config.toml
intermediate_size = 1024
qk_norm = false
init_std_o = 0.00575
learning_rate = 0.0103
schedule = "cos"
max_seq_len = 256
doc_mask = true
max_steps = 6366
MLP neurons of a small language model. Each row is named by its layer, matrix (up: input weights; down: output weights) and neuron, and shows model dimensions 128-255. Each number is 500 + 25 x the weight over its row's rms, rounded and kept within 0 to 999. Numbers have three digits each.
After each neuron's rows, "fires after" lists the tokens most often just before its 100 highest values on Wikipedia text that the model never trained on; "fires before" lists the tokens most often just after its 100 highest values on Wikipedia text that the model never trained on.

L4.up659:511490495532481458480499495442507483497494459494513493538502470513473479466509492511506475483513502537562538506512517537498529457496498496516479517497537554492501485525491510504504444533517506538534506496507489481537485484524481490546537494508496554471516486488515516489508492498507488465514453523510471491460502527523488508505484490487517498486465534507452515486514464481548514490486
L4.down659:529475512482478499479525475483479484523502453532492492509481534503528477500530466479480542451491467513469495470482496509429529499497475501473509475543510450496508529467524502520532519479484471485489498523508512492530499474454495507443477513492506505528505564476481500518508468489511476477452520445538529530523493476516473504494507449471530535524501517477511513477505510516492504512527
fires after: " ", "ember", ",", "ary"
fires before: "20", ",", "2", "19", "18", "17"

L5.up659:484482497499471545497498452482535520496534516522520483470498489473532512553505505451516512458472509499481501537545485497493491506484513527539507470518495544455504494479475505468533494498488484461453534505493501475504487500521517476531471498507528484495502499551470497564518441517475495471497535513526507524493502489487481487461504490477442549522492464492505517471482513470495538480502
L5.down659:459546484460513478466511527521507498488507478518515504546520512489502507491486506557471512534472512506489500487510481516521550476526535462496454462489511498537475467508518560482468459490457484484527511490490474488523506520477486535526523501469516542504521472544487471480505500491480495492532461526500477483466510473511509560497485505531520494507492476491490507544487507561545512504483
fires after: " t", "et", " T", "ec", "ain", "o"
fires before: "o", "e", "es", "ent"

L5.up241:472510496507532493462472495459526520497502466442537499530476497506494471488487496494497498510490461510504469478484521546528440475535500493503480491473505499518522525475475485552515502529544508469514499477487502532525558491490524500471460531494513546534483525524501489464498481515522455527474471528479442510513542504469463522512517534480560503496511483531558487502558444507500452495510
L5.down241:540522463506480499495434512467483524481491495454498498502552485537508515558492487513490541505526490499478541478456515493532470497540504460524549485539523530513524509482485532502469495522484498438477562509506479492464476504504513496465539481517509505539498547424530520484462527492515527485469537479476584512489507526500472471493495471489476512467508491520512494476494490483531523504499
fires after: " ", " |", "0", "1", "5"
fires before: " ", " |", "0", "5"

L4.up622:517492497503526488518475522525535433532493463516462466488536561499493492483506524510522509502483491503511476487513490546515497525531523496501477501511523501504487526533472483483488452475458490512515499487490503540562488531490507532469488512511542471524503496513524476489525527487500517513485460526501474485539524537482520552483461480496501480457505502483460485463476513471495529482535
L4.down622:481478533498487500518521506472511525482491500514510491512487456520516540531501469515522485529524559535497501519507527455451487494481436478499487477511496516527522517510531537516471493492512468473547528505479497486497485504513471500511512536482537497487506473486527547494511533537480476472554530518512480476512510481540533477509483457498481476501506534514539467471490531505434544472525
fires after: "r", " ", "p", " J", "j", "c"
fires before: "\n\n", "ic", "al", "in", "e", "er"

L4.up653:503468526501489498527526537505447520489522484466493519439512506476461488493529499503524494493448536486490498530500491480503495494491509493443512544478518511467492506508472490550478490491499567447512497487527500480467506482505476483469502525532474479518491475442525470515450505493515494517495459500517469505504495517522495500544470498520505511553512457509559512497511497475487464527504
L4.down653:542506492468508489487557465539508477516485508506512525488514511533514508535496475477502471524516476535459543499480525514514502478533469491464500461512511486489452485520504504478481466534502424503520508530444528497507509475522550476539530550564520501496512505540508523528497549462491507481485511539515493503489471478501469518526516486490498537522501466512497500492486546474452475533476
fires after: "ist", "at", "it", "ig", "h"
fires before: "y", "ic", "ian", "s", "gh", ","

L5.up990:489514522490503486495508482526524524508490458499478475562509482489497498494503542466487503499510519469498493485518478496523536532475509520495462517520516559500504507511471529476508465554469506478512467509495517485532501500535529547494476473502516467449460530511509502533493499468486504469501496503539516521517499459482509521478453490477474512516500548484462507477469454470500522496506
L5.down990:500477463508500508451502501522511487476502516480517478493502502506481487507490525540486469557515499506527558461475518510467489514529477493470468499490513488530471516445504513480504532476504533546486492530497500489519454522504498505506527564492504517504514509526454486495538514512485512514516515532512449489472529528561503498534440469479497459509494493483488493516568477472548503461486
fires after: "p", " R", "ust", "r", "ov"
fires before: " ", "s", "al", "il", "e", "an"

L5.up626:480481478548498476491507499491521473542487474477502481553505474539521497523493494517507517476514496499506491506475488533490578520532529502528515462572507489483511486520503488506502525466466496505508507528505463479494460491463479468485523495489513466479484522517514500502517498504545510501500517509507452514497471482534508527487453503519476479518487540540487507471503435515502480450560
L5.down626:475466495476514506472516504483479492494486508565498525525447462530489517514515505544481487481470481491513479491521543563478479470491516484517509539475501534542503495496503536502544494482467504486466512536485426510485516440484495526507509472556499510495459559498500515478522511501474487529465509466497473486510475484487474485518496485488491516549497501488512515474495546534501517516535
fires after: " ", "on", " f"
fires before: "0", "2", "20", ",", "17", "ot"

L5.up46:510520515527485490499514444482517519467517486505498532498508523479479471556565492553526513503480484540517451496495550514514464508545504465512530473534495493494514494506475476495488468500474518469511454479503496461469490483492494517489557475490498506504499461497544506531501542526445486507467500494502492516527497558504519503534502497509488512514471485476511513491495529491469478473530
L5.down46:519509477494469550512524526501430519504463507508505500472517443481497487532518529472468510520518494458511504510482511466485522503495572494502476490427499535560483467526515502516489503476484461510479498461481467528515488544511543526482503561479534483531502487560504509478497517486489498491507489488498493482510482482501451488464507476499532497498472510513533538512522495537477520550492
fires after: "ist", "es", "oun", "en", "all"
fires before: "y", "ri", "ry", "ic", "ian", "ent"

L5.up625:483443541475485498458503513477500456489463481503472500452492498537474524497488517525514554478491522478492495511489519525532512463463488530504481491479466518525488516482498512487525495506499496471547479500503500525533484487492479495485480537501485483543481546511503509522488520506542515486431560526477461496485482459500509447528488506506471509511464494499486497516515509488525452480503
L5.down625:458540482534486494501554481507523511503460502472492516495474544499491478477517526538493476510531481505430491463490478481472507513558463482474530510482519523487514489506533515487523498492455488525515497506498487478528524512469514536535498501530525529470530524547471464526496492533470498556508502525511486497471486508483498531474547475455500501515529523498531476515515529531485489495436
fires after: "er", " se", "i", "rom", "le", "p"
fires before: "al", "ed", "e", "s", "ing", "in"

L5.up277:519472481522461504490509533534495495511474499465511520497513500521500471515448479554492517463517483485516472504482474467540521474512498499526515481481479507461501506532517460480517472494491485486497504535534468496562511476513503541514494489513498504491481508455500504495472517535512508511488487496531455501481533531529544494519493473465469469443543497488512545523537462561503509468551
L5.down277:516487510477488520536481513541524474506451547484507534472519519475494521484466544508519518470545476478501507511529466505467527479490498470470479487489499471494503466533505491472542528515456510503515494517509449505540540458484477486495511455473496512524476484455534521479504507453501494469490502525503550451512477504502488523502515480514461429547503503483514540516453488493496528543522
fires after: " |", " ", "3", "2", "5"
fires before: " |", " ", ".", " |\n", "0", "2"

L5.up41:492509507489498426466505487550505499515486488506487483508487485464526508522467463514486485509476501545526475526486501455477473479563484529498496507499519488512540509492491483520511518505513430487501517517497518496490496478474506441476546479467511470479507505545473471509529498527497531506502512517507521500505507481487544484473479540544462497507467477471525496536474533483547502505532
L5.down41:434472534490497462499493518471528484503494475522486542497478506504548527483502488471488537501527518499491501469499472541498495474458484488496465483514492510490469517487524513442530523523485480528558508504500490472495476474498499507524516480472495540460550506458448472499492501518520565480518537506463518510487514489471440502531439493495467485474499511440513516525479485483498470520483
fires after: "oc", " an", "ed", "r", "d"
fires before: "ation", "at", "in", "her", "ated", "e"

L4.up960:487515512537497492495529507506484472471481501521490487487460522477510515479556479500497475472498550515516500527480469466500469486496489520488549513504490557477510501504488493519513496470562517536474485468505493461515489524493482451460451479480513535503446532530529524528527487507465550511523479495501505504510490473491508514511520525465453493486506517501506513477430565499493490485502
L4.down960:537541505495494527483577520482532474513514485517539503470491480499463482507498528525468497518512501477474446534552481552484499534526543489462486493509493509530487490516485493554457495483489500504532462509497467514500500516534525510493541464520527446531503514515468496526517453483494525464517521502479506507481528493495455537531503477453553478512535481476437499506517472471498509511513
fires after: " t", "s", "c", "an", " s", " T"
fires before: "p", "es", "e", "ed", "b", "m"

L4.up179:512570479517410518491479505499497507488476499501522506498495510522485495496472497485489489471514520469510495467501500533504537515495526571450489512512510494510489501482465539513481470508493517535489454472441527532517530440536542468529535513490473462502505515461518487518481515522525489481510517499489482464514518512510503527502509492464465511521488527483498560479510530483506484472500
L4.down179:496517509451477538483483487473510515565495498528469514537476520499481482495514521492481503549491511469493516574527511470498459457488515537488489533501473486547460540493507493519502485495487509487429502509530472447510523531527461524493466478485477547500461498507492504515475446479497506533543486500503513484475483474493463482498474501512530503498527525495499510505490479484489487489490
fires after: "i", "g", "ro", "nd", "or", "ec"
fires before: "ct", "e", "h", "ia", "a", "t"

L5.up163:498486487480494513490506495571539479502464550481515454513499501528489527518487549487517470465467499509511525526526472495512486521509481500513527530485514483506506518535507503481472497489503479460526487484521492442508473569516512494526520495502527538546502520457480473505521488524524488484533524553458516526501511518530487483442504500513518464458549507554523517509548497517458515491494
L5.down163:533507512488541508532446440522517449483493503478483530507507514557502509491514540506488496520472498489481522493498494472531504507493533544518487500523515477508487503462461511472563507508478513488486489489534488534541491554483488507542465538504520489499506491527471531521510506508492514519505501543494476503493487529459477516492499497497496538540489527487452469487518517497499486485541
fires after: " d", " l", "ow", "ill", "l"
fires before: "re", "am", "k", " as", "x", "z"

L4.up14:463517480501495490541502507457512451464475521542521495526440503508508492531512503500516450499484502499530502524456480497484461515484521524516498469467580567516501522504530509478472502486500493435477534493502508484530505492495520532505478446487495483509455504491511524499504499508492518477511528491547497505532488533500540436494491522510521524516465513542453517491482495508491532467523
L4.down14:490503476503473496517505478509468530500470488508521517501512471501488485496475437487492519493490456465543485517509494506480526537478537525491521526471497505547516522523562507504452510496495511495476490539502486506502515522535506520485476497509456503520504506471494528484499509538460495496490510481505520478486513533529531484522475543553497531508499475513519504511539526532459513478524
fires after: " l", " w", ":", "ow", "u"
fires before: " as", "er", "g", "-", "t", "ated"

L4.up1008:455504501478489479445462499507518490495532480494485481507492541482517509503474532506444524503524474506509526483490488498539458550560455500504501502499495497474489498514539504526459526493484522487558467515471502478508510489448486506501497507536510523488486546517501500493523477527486485480495486474503507535529428538518507505515482504531522514494487471512485566522507481507515502463517
L4.down1008:526504491497528483504473536501489503504492475443494463492443532448485521523525531478482515554467501505535469451482468490556530449490537519508476508468517472500488513500477516484527533490496521496514514484518489516467529506516492523536482500529476515511530505480470506538487511499479525528532502501512559480514517513473488503434495490475481533484506532516542516499520471507476515477504
fires after: " G", " w", " wh", "h", " W"
fires before: "e", "at", "k", "en"

L5.up958:500471511465494475486504451470541504518490477510498459482505491477526467489491492455493516504508491509462533560486477523537525450475464522479532549508495527487551477522505477505498518476498506523490529543494542501506536479532503498525485525520510478468469509456491525486487470481494493475480528499457492517490479498512501497486485520453501536484519515477482484467523516492541518506513
L5.down958:492513496521481513460510519523461507469428515500482483547474502525435479511512513489523449489500533489472496481491472489489476546548494509499523502516492494481538505467510530493530477479486505472520492461467498508530497541458508496491494504521520485527489452513455517508491511494528425511493485493513459483506444536517501477536477535523484474511506544496519494509499509489542485476494
fires after: "ct", " se", "it", "p", " n", "et"
fires before: "ber", "al", "e", "ive", "or", "on"

L5.up804:528459499469536454501480490528559431530481453504499490560514494513454549486464492457495530477473500512490454493499479508448472490497488511477487485522519489519494492504513463487520513475503526520488508483519532500484507504489557487461483489494507527463477483520470526490466514496487511545504523474500528478479523460477500465543519548503502530480469497545503520514516501502540507520525
L5.down804:511489518513476471493513497516518479519491486496525494503514540496507507487505498492448457489481496494510521497487511527529531496511494488561506510478497520504494504491503503506535507535515504515511515503438498472484522502492470536455511522450511511463494466505464511504514516455530489523479495471500506491504497489490512484489494469498468497541506501484528514580529507539479511565509
fires after: "in", " a", "d", "ed", "it"
fires before: "ed", "ain", "ated", "at", "it"

L5.up418:479492492464539496441514496505505484506499446487528502464541527526485500506490477510525469479547471493442493491497446484512484560513530485469502483455533518505533533529497449495506462468517503512451441460476517504524526456522493533483437521513512536522511492547529509507499467503506482492497490516514499476511526506511510474503511504477530479497494515520530490517457510496499474503480
L5.down418:513532522497508542515478477488467535495516508488535502526492529502504510494496526515521516498540535522500514472489496521500482456555470498487524489528504507492532527485565491508532514477472479503475576532505440521513515526475542513485501474523480457533496506495479518491521448514496530472491502434491521525479510485502503501543481456490459531491555523481469487479507519544523520510527
fires after: " ", "2", "0", " |", "3"
fires before: " |", "|", ";", "6", "5", "3"